Weights of a small transformer language model: capped logits.
MLP neurons of a small language model. Each row is named by its layer, matrix (up: input weights; down: output weights) and neuron, and shows model dimensions 0-127. Each number is 500 + 50 x the weight over its row's rms, rounded and kept within 0 to 999. Numbers have three digits each.
A block is one neuron, or neurons of one layer that tend to fire together. After each block is what it responds to, as a language model described it from the Wikipedia text at the highest values.

L2.up118:635548575504522510538514545621551391543514457477423539511561535546523539543493549527533500460471444460571591502522537413485530486511540494453532449544533501542482494424485543399566508420473461518515405515495458533524548457552468593509487509525451423468538540531525489626479429546556555420619494470508594595523476441453467448448457532482435491478472552496453451513495514425508537439485
L2.down118:439535422516441593532507399365462491500529510499564463535432460453514532463566518510479487520481516436421550484511450587457419557498475501514448442525506539546476462548522418535411386440540486482499553477446470471483537519515461485509530464473490549574406564495431465459574637481427486512487560541461482434544377529478509538544495442502610490520476415451583532460439513512532460505507
L2.up158:515548504552535483484444582520448618581425605407520541524548467421490547425396405476488553487470562545477538445523443524508540496480546552482447545554593542544476500518474469384529461486496515498503538440480481504605610440593490465559520520480420427483532477488438525495420588488532527526432460551510490495547534480502497471422568536590540445512522464445517472542372626458509509515464
L2.down158:490529500551492542533603423447536394423587461541508429462526481519532503472588559539527441517564475492476492485476519454421456473454455484498598473506462539547476455444496502567471521516601456486454471520532539488499446589458501492443443453514521522510465454419583575463613461421452561456516574486495497534519494481521529544470458500474418628500467452460488617435527453527503468461521
L2.up520:525598546463487452434485378500542501406560424534416567424536603507464479514563447587497495533545475430451458616465497479458489443651492563563496465494482501525433464487501477515524509581522432519501545484489554483471608509472534568512471485486504466485504497470498589518470512473540392503633505470451502487511533480541536534507516520509454527376495496484525474534464492464519508461455
L2.down520:501412474486479511545448620485496414605488580482558505543469383527468474477458503436544522461501500544593526460540516542464513525375388474414417548540466490486613512527500596496488509440493468390467482547560447476485473501514542517451542548570445455498542560501470484554528499539435502515498561532538493501436568479441429578480456509449528487519506513483445486450533414524446392597538
L2.up863:639554480468532421496526486502648562556461473540515543570481507424472484398474560491483528582479527450540596411503472514401613519481533435503466510491528529469460511508485490476522522492502531395482446475456493402481525445524450522571436512488470503528497438527445504465486635547457494477516484470453513421514500462455558535484534471506431485488504508562448513453449581405509441567548
L2.down863:433445576527541624535552533475455464445602562400507474460490555531439563577563465498512454496535476540431409546454489480489455479511459566523529491513518471511538427574475469558477539441485417541428499572500562565507456481472501522443533471548523491426472575535612496500531383467558499495497579573450511592535478576544453503530493565547587550527492517464504473486542466529433541470520
Music and field nouns. Mainly "Music" inside names of outlets, schools, stations and awards (BBC Music, School of Music, American Music Awards), plus similar subject nouns like Health, Technology, Population.

L2.up184:466522436503418484475485474490465459499497504422561478559480531528456582490548438533457548501550552403519494544563457467443484560494518424410418487456457524526438531600579498478398487580470538508511467482504541531560559627512490454524484453497444507592364537481550483472468514548446481441422494489559497551554526515529503524532509496575583481632527521595538523605620479522454493503537
L2.down184:481499510536588584517523488515522555460414423578496480467534443476568436488493565464496471501496435536557500446438503507562476459501490517540522411589556532479554380347482537548622485436507407474453489534480422469432492421498516534451566542525524592458609506547518557525502581480521522486537518549492499395500456536454580458508429479473476517478506446444512530488453447450584530470498
L2.up539:513543507515457448446474495449429480458445469528484488480486437520491517496515517518479459433469579502454489500471633434415505466544586537491467619546476422463582470541540500339448422521495506456443518506579501552404538534494508506521510568518452507505518524570491516563480474498496532508407439575532559469553549444546543492538542430515487450479552522585535534521550510532441450489534
L2.down539:451516481535620481497465496597542512592518472513520595464552550450514429530481485530491526535572431513547499524523421562553503516518435475472515443531547515541466514456459530608493546488544450450560497522456541445526566448580569509486483480527527480506499532493515496469580475497506486534456544394465436533468539517482439486455478608450465543486498533445440492451472480474522504484489
L2.up675:469497468486622460447540477524547442470490491491592596548488506445583523446445548411519415486551468337500529574511457553463572479542553507366427545576559456579510538600504499541523572495485508558458437511463485418466502580433560525500525435509489511495438476463490585523617441458452499493456457538469528519514493555484539480510438458463411505553501490495566439591475451592425467459512
L2.down675:650476535546525501526528465456561422451441528473502421529533577484523515581534494549427494531537531573463457417476446498522498452483470537506537458458488552509537470350451511569506554531446451479551513440524546422423580423593541488532617512487562514534480508470457544586539492496450556479568493522524487450539604510508466488551516451522470499489547472577496514507468543451551590502508
L2.up1529:478618508577510529492541410418451474437461495502488570524503438502389523547460519547496491511483538472511548509520581566530467418497503581576483592540568502521504494594504455417544434607435475414596542521463517560479552542515463433485537452541431451530623564509533477594528535459491608583531500457498531510446529432620559404402484461516518506533461480490524458468460587502470491570569
L2.down1529:550428458482520461481445608531564503493538467471536448504427502403554492519533534492556421490526468570462452536483477475461486527525467456432466423512382457559516493413559509616487540408518486499392407465476524438517430465516547527566482576475595562509451435491497584483465520526444465469510466439461485508514517585332437603524503506517539517444606542506529482497526372422558590466420
Place names and word endings. Country and region names, especially Germany in between-countries phrases (Germany and France, Canada–US), plus word-final pieces that complete a noun (-ity, -wick, -ure).

L2.up179:495511482419518402472394542521472455552565439568450482474388511564505425492494491421569494543533469546537563542507466453565487526529502480505533478545542576477521438497488455500468547448526455473456489509498605580420524459534460494382535443458498523494484462526406519512470433435488514500388521460476485427531570502536536472566489489504379536401459447531454540414434534450471565510516
L2.down179:584559515602447562481639462449544531489447497494568498489591552430422480491527496549443545538450456503494522454486488549507574459435564482460553450435459437508541514468568496499451428457512542462559513493541449450520493578500491452510479533498543456531543533466488441537497597542552496518546522502524535563513454616443538512544495512516607431616542576406524488528503429481504499503541
L2.up400:514562511474466547440460344506474431552446453518503494574478484501508578542506398626505538514507451513511568459488483544512602451421468462503537447425513536494532401628559479461535465606491508515394458442466531525443466594449611509543541471564432495486369550481554493506491568489446444455427473540491508464530506583511468522520499475501540451494490522541638544509460446466511589498564
L2.down400:522479476478582456529376647501471539503550531506480543416496499425522425488475565363511534501462522429506505504406509465556465529584548487492483546520567470494467550358450545485479534417500483498582576545539503474561614374545431478426442533441503571516578476540475497486521451453562521489563499430476514469447514430513553499424497541494554566520477569433405467472572546510514479419448
L2.up505:512535509484489491486535562523504487488456427489471481510453512517485506482457502492562588534442552482550492517392466473413573414420495432505541500509556559603537558545444446500550518513527387502495451444484528556449466560547564480467626482470459456511498536571491569509575387464498447458525494562527462490543527512406536499546447511499553473517493514571530468496509416459450495543492
L2.down505:530418462525496449528443438536515515429539547559433553465583530390495514467512436581515485534472471597592556521548502559547494587492587531534438516518505452468485523447513543540455551590465570427546553540464481476553561486464481564513500457523495519361517446471521545611478515518549458501452469415490503536346543490508495505543513489458448545497449574364506493551478484557578581528534
L2.up797:406471542533484494442448512477529535569463502535501514537533468579516497494516445579526555473477507524425517465483434497517561516429378486489530488571514566523499562538480440457431448480513503467529498415558586570463585481496558624495493461486513504477430509559517520460461440483455449559428531508519621499532502558551509491498473484418555511476486483524652496533445449470444455470500
L2.down797:528555495496494548536502482548471531434478498529490498478450510413509494476467522431417455547491518464566577583571518441452493461585577509514470538433451448466464439529534587554551548579506508482466463556457418473539439539474456411453499491525486432544530521506504444600543565565542544452550466449485414489484489456463449514587535495543542490569465472551397518522574495489505530536542
Table row-end pipe. Mainly the closing pipe after a row's last cell in sports stats tables, usually a total (22 | 39 |, 4th |), plus scattered mid-word fragments (front-ier, Hor-iz-on).

L8.up123:505440470576512453518596462507446571492562542518460474483559499501485600498456479447566580427615448480561502499376511502430548467502454498482523497425417558528565408500447456415483497474516594439547445540442497538575477513501500510520535517543537613504474426464409469526577509447448504441522487504452497438641498502518464550523518516529524611496447489433507497502534555540523474490376
L8.down123:455530526495426498466501540522473498467503544479550434546538594505519504606457452549432516504423397419451458566524604434529539483436513502553509528563507463498470429507520544557428478591491507531518527505649495430442455487545473475528473411467447534563482569514546502452487551510552492498528519426566568492436534472515485477459413461483541441468600547449459529604411484534461513498576
L8.up805:522507496543492404532547464572476540524434577514525528556493506540491554574573532515528527418410523525561532480433511623526537517498487578448550457562558534509565508492488384581490462525558572488501438566494425564530448478492531492488509438524542465478524435482494487500517463489534550439454507420565602469562540555587600449535512481458517450431547506531428443537423424500503495564552
L8.down805:454454485463462573522503455497489513502544463460504531519505429659493467443450580525498449504521485549542410516514420565646444586477503529432504510490424522475499534583461531546487458536451535447491518510518515528449446434518579503489506440396406490539575414444480504535469383494519519437547501510472491357597418545524483439473473471468503588518445489535487489494523587498508444582553
L8.up1055:482485578534572521460538578449470543504553486386588467549531514577538473537497505491456457489507529475585456545471548512486528523461538527594444576513424424521630507477548443472496441495497447455454471590595559410421502387497615572483560522488495521463540509540481529418527488411439520448535628441519426440519533531622459494512547479591479526443383521451530469511497487463514470512625
L8.down1055:474468528442514514488553506535522393575597492478536517503574519481382563510489488448598471478455537578533508527451533619561463495518486458436472552473554463506538468543516455546457504489492475450521555484399473545472490469506454499508449518493552540479500432499420463478522414441462441413545540405477505519440370424454388382411494589533442519466507469517472527491505481595537483468475
L8.up1247:501452475470479456551581471475489465474457467619490542466456542520426582444528469532478473393544532558575478435478498549481538535445447415541479513537468478528508386488527414555496434537418462509605552563535455581455488446495530516544545545438496546593450442472491494481668587396560419434569448497513429531518500543506512493588566501489568428527484563493510433417490560474576528532503
L8.down1247:477467443476496488571549563463548493509540528371409548600507402549483492499418491444457518558537456498598450482489529431514499603468521584513457512527510482499495521520464502489482445416424543571575519481360556434497456475587456565421539393516493499512419472566447480522464455566481585423522566499500457533552481556486508476398475514429540548558525453589465561491481526501469479553443
Tokens inside creative titles. Word pieces and words inside titles of books, films, albums, songs and games, often mid-title, such as Long Day's Dying, Benny Goodman Story, Wedding Dress.

L7.up258:497378485467512498535549564564568578525547586444509481506481495591509570439568463584481466516514493550507477445500458548437494498388526563529530550478467451419545512448528399517553509475548451542420550502472489488471477535574388414458606535487463529599458370495427487478550507516451426437377527472535452577527452507548447444529531607496449438595490511503457539421488464557533450444595
L7.down258:517466426532429492527536525493417532467360572559497563576618489527508511527469458514485502480453566491528422493421525597449466437539505484545462481575544403435504412579526552495468413527483533496439510505504504450540496431519463590533465464492590497588514482464461561474508449407524540478405526427418491508550445474515507473478486575604507499460492456565567545482503525504425512461556
Tokens inside creative-work titles. Word pieces and small words partway through titles of songs, films, books, episodes, artworks in lists and tables, e.g. "My Beauti|ful Life", "We Have| a Dream", "Be|hind the Walls".

L7.up1418:466439612471604413386530497468466526508496477572433512553553466616505477522457514520480558478510481526444490592508441568393559404480599448577533430531490491576414531457536578501491492606508565425488526529470462471464489408442442483577511495506446533463523518552483466498515511432532451506484455486625566538531451501517496500442445482410533457507517497461505517549537453510497470576446
L7.down1418:439449460533497559501487552459500470477437480476551516450479383517521499402440528452559521585536408507501501455458525469521452480485452468534526478597462564488541469507525578614459435489436491538525458507463541487473494538602476455578504531515544542442607597574472424475497535471477475477550466504461388510526417588451534508479455555545447491457584446411610533546569564521555537470459
Place-name final tokens. Last token or word piece completing a place name, such as a city, state or country, often after a comma or in tables, e.g. Belfa-st, Chen-nai, "Lynchburg, Virginia".

L7.up1517:440506530504451531467497576560516556561494549546427536390518505539492472421522410528444555448560605474510464415507527436477558455580503506533524475527437524462502494441438377538423524416544468505477519563508485542476435508576457541469510519535527522460410544510443554573445497450525499503419546462457436534434567427404549492443553444585366488450519529475592471523508404455552437478446
L7.down1517:509543465532520551472528496509460600568565474564447495594457459557511466456518483508578454475516529548533480532543477505429573485552432530481470446506504466547549464573504492508537553508491545461540486438618479520593484525418499600419400513521616454503366506443525484488544512534639446454491516548468465491490519439432532504515570448524473567569546432596449462566493565464502434503489
Mid-word scientific subword pieces. Word-internal or word-final pieces of technical, mostly scientific or medical terms, such as RNA, electron, antihistamines, acid, cancer, olodaterol, magnetometer.

L8.up216:522481510467463480599438531570474505529547501578654482431376508493487395490460497542413568530538506502506479496577507446482460558534536476539573607450481626424562517535513454512482590483556507477467506470570503555494451510526522497462423614578555475522415572519445535425502451479510490470436494419504543444433461456474564517637486479484555465488537514385356583539531428535490532419481
L8.down216:474542500469548401448448564568582523575480486485452432510512542469519435532533492461566511538512476446513631533467427550567455485453431552537504488570519450415446437481499433468453469511558564481486533462431487502494476589453453505538496478464482357475538457474533449521535552526447566501511485465542435561498501485408479476502546474457528528564451501571588529550520569494492593489460
L8.up560:438529502601619512472554495564511502536502470499418497525513576557428538439510443571424572556468532489471466516497574554446517490477505489464554487514525446530484568448514483530509542578458382504445566449545462540543428503519541513576432548514579476582471468569542592493465541512486476448499488393474535519561479443399532506506566452462526534440513462417552503454488498528508513524427
L8.down560:565624463523412522350476476569478480516580552471462471571500513455540446475487538564520604473557470552582560507514540560521455374618482473593501498442552437553527468502474501468488543445503459507495436559446359520481472450430538434467504481545570500493467480604549411473454534525476565527568599521526565524451402430489515486519482568466529473535590529494385535551558591534505537459443
L8.up691:450450611442516623487491593562529494461468559557421471474461505541590518556502447476490574542497474495502490609437549434505461542485449535440487558469531503483489517453472508433455509525560473523509464570564447459526494478539577487527515415536458414608393520492455487462518579427521505576522452444420481417515487523390576500464450489480492522449547451416541454570434548422600537459508
L8.down691:465430554394477422526457456483491532537559531515530569608524436477393438516448477460538478426567464487483500578533483452527554497524527503466514548535610551472453576559471491508573427474527445404535639490425536520491565509496472494459394529574560498462581619553568498501546435547443417518532475567518504518549495498421492609495558420500548395469523531550512369427473470512516513498518
L8.up1271:430520412506500505416581548638465405455480539464633488464579548523520475524425549498542485571604535361504481513485499524426560437514480439493480532514538564503463518409549493569465523574429413512520397496560475488533555463496462579426432494546496476494430560553543547433598486527528581391482610543598469554473486469519486423502587471431528512508538385427516531592477630458546465440525
L8.down1271:521493503440539462478494442430446449578476547466457438524428331550485460491496515441451492449386440552517445468425440445528476546545510567457469547479592455421508507569426475458490528451534483455447518559458483456612493575562558518467422441491575486495476546524484494508423470526464495531488493447505528488417414556476495486475539485600488537407491476522532490570425542540521489527493
Mid-compound technical word pieces. Inner word pieces and hyphens inside compound technical terms, mostly chemistry and physics, e.g. six-membered, elect-ron, carboxypept-ida-se; also table pipes.

L8.up221:428512525537493513543520439534496434523465506487531496682575449582473546438562486519472422500638471464560461474523529579497511478570492462490505484574507552548449521485506526557537479490523385521489497427522474438605513571392392543557575454469529511423541524494450512502521605519438495487520543491489410513486598467416555511511417493524560527427419498525542544522433519552534466503450
L8.down221:501494461452503537413493471560501503507482570607502500432555461510585440638545544540637492520430504483504513484526488496446501525479483476503553477411434536452469534494488547552535501522534503467499477580494519482537533489637537485486574544479587552452442547506533503514494505595453578495544554503475522442446511469493511479496508475569373538422433537508449574440498497454524469517548
L8.up311:453511499533455587488472485517470515541445525437518532507508490511502512589460597483383480488467537470531529515541450551533499417512493502557474512461453509650547453473601449486538497551450561497512408522457467485482590505469451511481450529532480446549476437556463475471469415433469562412444452541459443498436515394515543481580567443533479491562501448477485523515457342545314527500549
L8.down311:562610451479526475479419524480497397526502540559527500462576560456484476453496553492448496495558437483518343428467470546507513483469476513448498586517503464539530537561527446591446523542453478499460490469436447587587517415476468435443512599452496521523486492534541518542552454473462524523505344541536561476514446470545601518485441572575539378581530544511528588515433502534475537489526
L8.up959:486440526571487580416460488487408479556520494528482490508536474550434588481517534547578405481524512497567486469456443466566536502452481558485532389490522574495525500498485481481459565516534491469526431465476588503458534568476387426580530491520555476447574561599492483465524452504448465597588593468515480473431479516447520596507441446620499458494439576509533500485453550510462500460546
L8.down959:541490551428583431544458460507512529495516486533526461538469496504531463475495539442525444598449579514520530529531551511512453504413552642490650513504584439447508560458506475454567494460487575492513465624525439575459552473582526516471403471484483504419518478469506435522442529469557506486402400467540436469587514403515566421471478506431519575578415509525515448497461557461463533533430
L8.up1265:550596468489541505524428587443526542493416475520484508569525460545460613577522461565480538438591389437502609504430547446576416507498500431462468430447499491547391580464491486565516532450525430483493536487438512448469504544510505464491412521461484510428427454542507501451513510517433379475604509475541515598489498532486516473465425496432506442427530462555434439476521440448444552459469
L8.down1265:516452518445472511415522441480451416569564484449554500490529579450618469432425519501462491547486480532416503469542431580360566482433482538549582542561529517593561443514488453480452557482514544532566474525548496538491524531517452535502624615556583483536505419496485468518483422413534489502433636435412522433458591475522580574459566572454488499515519571535558489422505507464443470489547
Before a person's name. Separators and role words right before a full personal name: table pipes, list dashes, commas in name lists, and "manager", "coach", "son".

L7.up175:419433433597506516522512450504477520557505508459460417524487487539541450559482469557471533523542476514430495452496573607510568509494497504538512475536597452544512553502470451525538541592465472442546521535521539400534498511506472443484458537529386487411476488513484585442478545471466541458526447589482477485363520549486617551423500545546496618618560462464557461408520417507597517389572
L7.down175:499491522507551504528530438598587546503486479547532586503484440518406515471483529531487553478493502454445514522498553398567535490524530505495469490568474525459506403544503495466496531495426490472531509542472460498532496399442500498584548448443480473511493505493605446575604541534530468501531432416593500592572414549544452489496601439539558522383518594571453520496532513505462422455521
Connective "as". The word "as" after a comma or opening a sentence, as in "as well as", "as such", "As part of"; weaker on name pieces (Bianc-hi).

L7.up1338:482538510493512453526537398472510416568519421469509533501549548572503495527541459585570477501479509490529517553458474496438441523523508437439486428404386540491461586514580529539489535548522526458554530475528479488508560562446404483497490425481535541396500467561529539526457523449440526528478527507537499519521494479467585497503475438471531513436416526522556637440443437531521403498512
L7.down1338:465510471432513551434461528528474451475431558513548483451508512494515518513504588501548575546560495378430501560580503553472559456559589555444635488443537541486537568550502464529529554438485493514505456580475481521541502488596488504471444488492525525400506420485416459526557518570511388422496505508496491368424433444479508516455500472461500472561460656538478552426498501485531485599473
First-name onset tokens. Opening word pieces of a person's first name, often in tables, cast lists or after a country code or party, such as Nor(bert), Vale(rie), Ad(rian).

L8.up604:481581596515515487496556554434518479516500462534504522576407451450525463487487377629598558477485581612444482480485538529455409515585502437537521478501470503405529592470467527534509544544488578557543482489513492490474463447454568537550550465550539588466586564466561541468580582494491521520499467509415550440503425532495546496498461491574406517511459477422531500568506496503414493458470
L8.down604:537560434534498478538468533533542515476403511397542464547553462467523534440538601407407544465466440501449528622480454473525495464518574515532572418472482544538457440474475427456510458453491444550371455525418457517475531528508464458439506440433544399531453430519477576516466529453481514414550565537485466509488503424579567495518518509487541534499525497506537632521473500606575533500445
L8.up1082:538545582495578548475472465519527470586495498507497469513474501594480535527550496471523614611577491471546516489443511496507451518547558504546487489489486487540524545573543512505504565582563539521476471604520545423445403501557484561561490568563397538452482587489463593518480525454528611452495473438525500521450450496591559452471431525504477506481514436488619479533483485564532468446457
L8.down1082:507529508429442444524495434512442482481482497506561464526531555495464527450428449528470469511471425527514546534491479462516507500509485434489503520530546495617580464469396516571450465526322409527568531367480504555443525578378488418487481505484468468450496503408580451571402617558512560502478459538535558548497462601462585518443532524519455436485435570513443421488554455465461588492419
L8.up1088:465461607425490525460463556534465444491528522427463459579546497430606462551494520571526521521488447522467493601457497556492454531503585374556445479535456514502489496519456539515571549495483546565532521504580548461488509547556410445481580508525412454557506566577423473490464472497493618509433575484526508458424561515568477521490506519531490433555556537528545556505491500472501488500478
L8.down1088:552488447600523567416487466451514495457383543499504543540522470501533473510451454555486426442470528513522427436502445522533393427464548430553477591485558454511421481443608418376539546527477504506551509472477505500533478516520530497526581548552488433448488526586561464516630479445402525508547443456500563582605539567494544519580490483470504501529458435453575519467564487495514539482485
L8.up1516:512583550521504455576504487593416416522484430473490457513527548467440528512495590472588560498482553501515506453549527475460514477484468451514429521518469472505582575401535455511449551533570520503474590499405500419465591564485477490482457484591564525366431488501552483442503527489594480520453463471531543459423451512517428393452458392601424428439462489502606446564602472454489478536522
L8.down1516:396556499463470483485511541526509502395480514462444568389509521495570562420445410536578536464463573545446461471499402546522476569408425423388568480485505546575484423571502499428498424487478542381460431504511575447533504431460443532514534486588414453516562520498487487590448444510452528558488538519403518516448479501514536500544458543564544567446519533513500585495461559505544565510528
Place or year completion. Final token of a place name or year closing a location/time phrase, typically after "in" or a comma: in Europe, Madrid, Spain, in 2013.

L8.up69:448421501480454565470535441522532545445499532561555575453500481516586470588514514500603496547439535511465512580508466488476501543568500491598532497502578576552454572416555477420429472551489517507518584503486547504470573459521523440584497528544431412448591505574521545505484450550509439539477380563554498516463459479483455473511522462472429509489467534536468554467427472499547518423417
L8.down69:547543573594511514457469539490569429408459572519469463457469526530537395429495487509528362459559471414476461428532562490476548496521514541514426573593493432480563558533432478539609499545542510661484497570389498463459518501452468475472461438440553469501472559441484510491472566396555429494444469564435497515533511557456500524537514463542522471540468500411494473548545552480511455560518
L8.up449:534552458649554518457511489602462501553453479380542484488496464529537411503539505393455445498465461500507529541488486512527475601500516517475508464592488521583612443542501518379482548445498515503530498467546447458482591486424437491470454474529514497502567495521510456406453510491515512503527472557573565551474531468468489494473461473509458522451477421526494482506518460506544557544423
L8.down449:556480511539451575495474505525608561535472500523498489441578420433484546458470510501574464545408391522508560569515462512535446492507442427609603446554539454587471456489548539533410504468461481533412404497518513479435523430485473436470626477472575473481496488573504530433487549502545559455496466474539507509423465472526524507529447526515433531457448475515549598577478549570488478587496
L8.up664:432450511497532493493510441500531506495557512442455438491498534470381465515518424544504517543476551477458593460469440579509583507473453466488505494529528502446453435485515499533500588532600515493449442463499525482546413516509430489607468557494406506481450497449494555570502564489559456478534481451570469530438528474535505585437514501545562531529450426550522550480410496468603538429521
L8.down664:512528434515468519495477520496457514509494467535462521589551511473484567435482450468531445427500397439547503474502475511546413530574588556537554454509525551543501488568577594487526537501548549547524542547443546445554440500497600541527522494472591576530552422523629474530515430644571479508537483559487618552506359515501542568527502454490524541468494487500488470436495470483475597425449
L8.up1051:575562498566531525517428558498533483565485575538497496483486514498567466497415477602565527459512468479576430570420516439479497567576459462512442407530418494502573514465545496487457539540491628502565519559523509521458494404490544488525514536462510544485514442595596528531539395446505443535501543524554498607489510561521489564612541509498501527504494508454560519519493451428514478544431
L8.down1051:477547535400502574481506432414489541509597543499510486494488511560495502471520488414476597519578395448366523448562442554450509507484546530524570472476534526493471538507499463491432480583515459420426432493564516547503450574569497467519473475440541487579486552480499456480401513500436480445574520435609462481460466599463488454535524530491400407478540536525508547557467475493448488483462
Clause-linking "as" and prepositions. Mostly the word "as" linking a clause or role (criticized as weak, appears as, as ever), plus clause-opening After, Since, for, of, and "as" word pieces.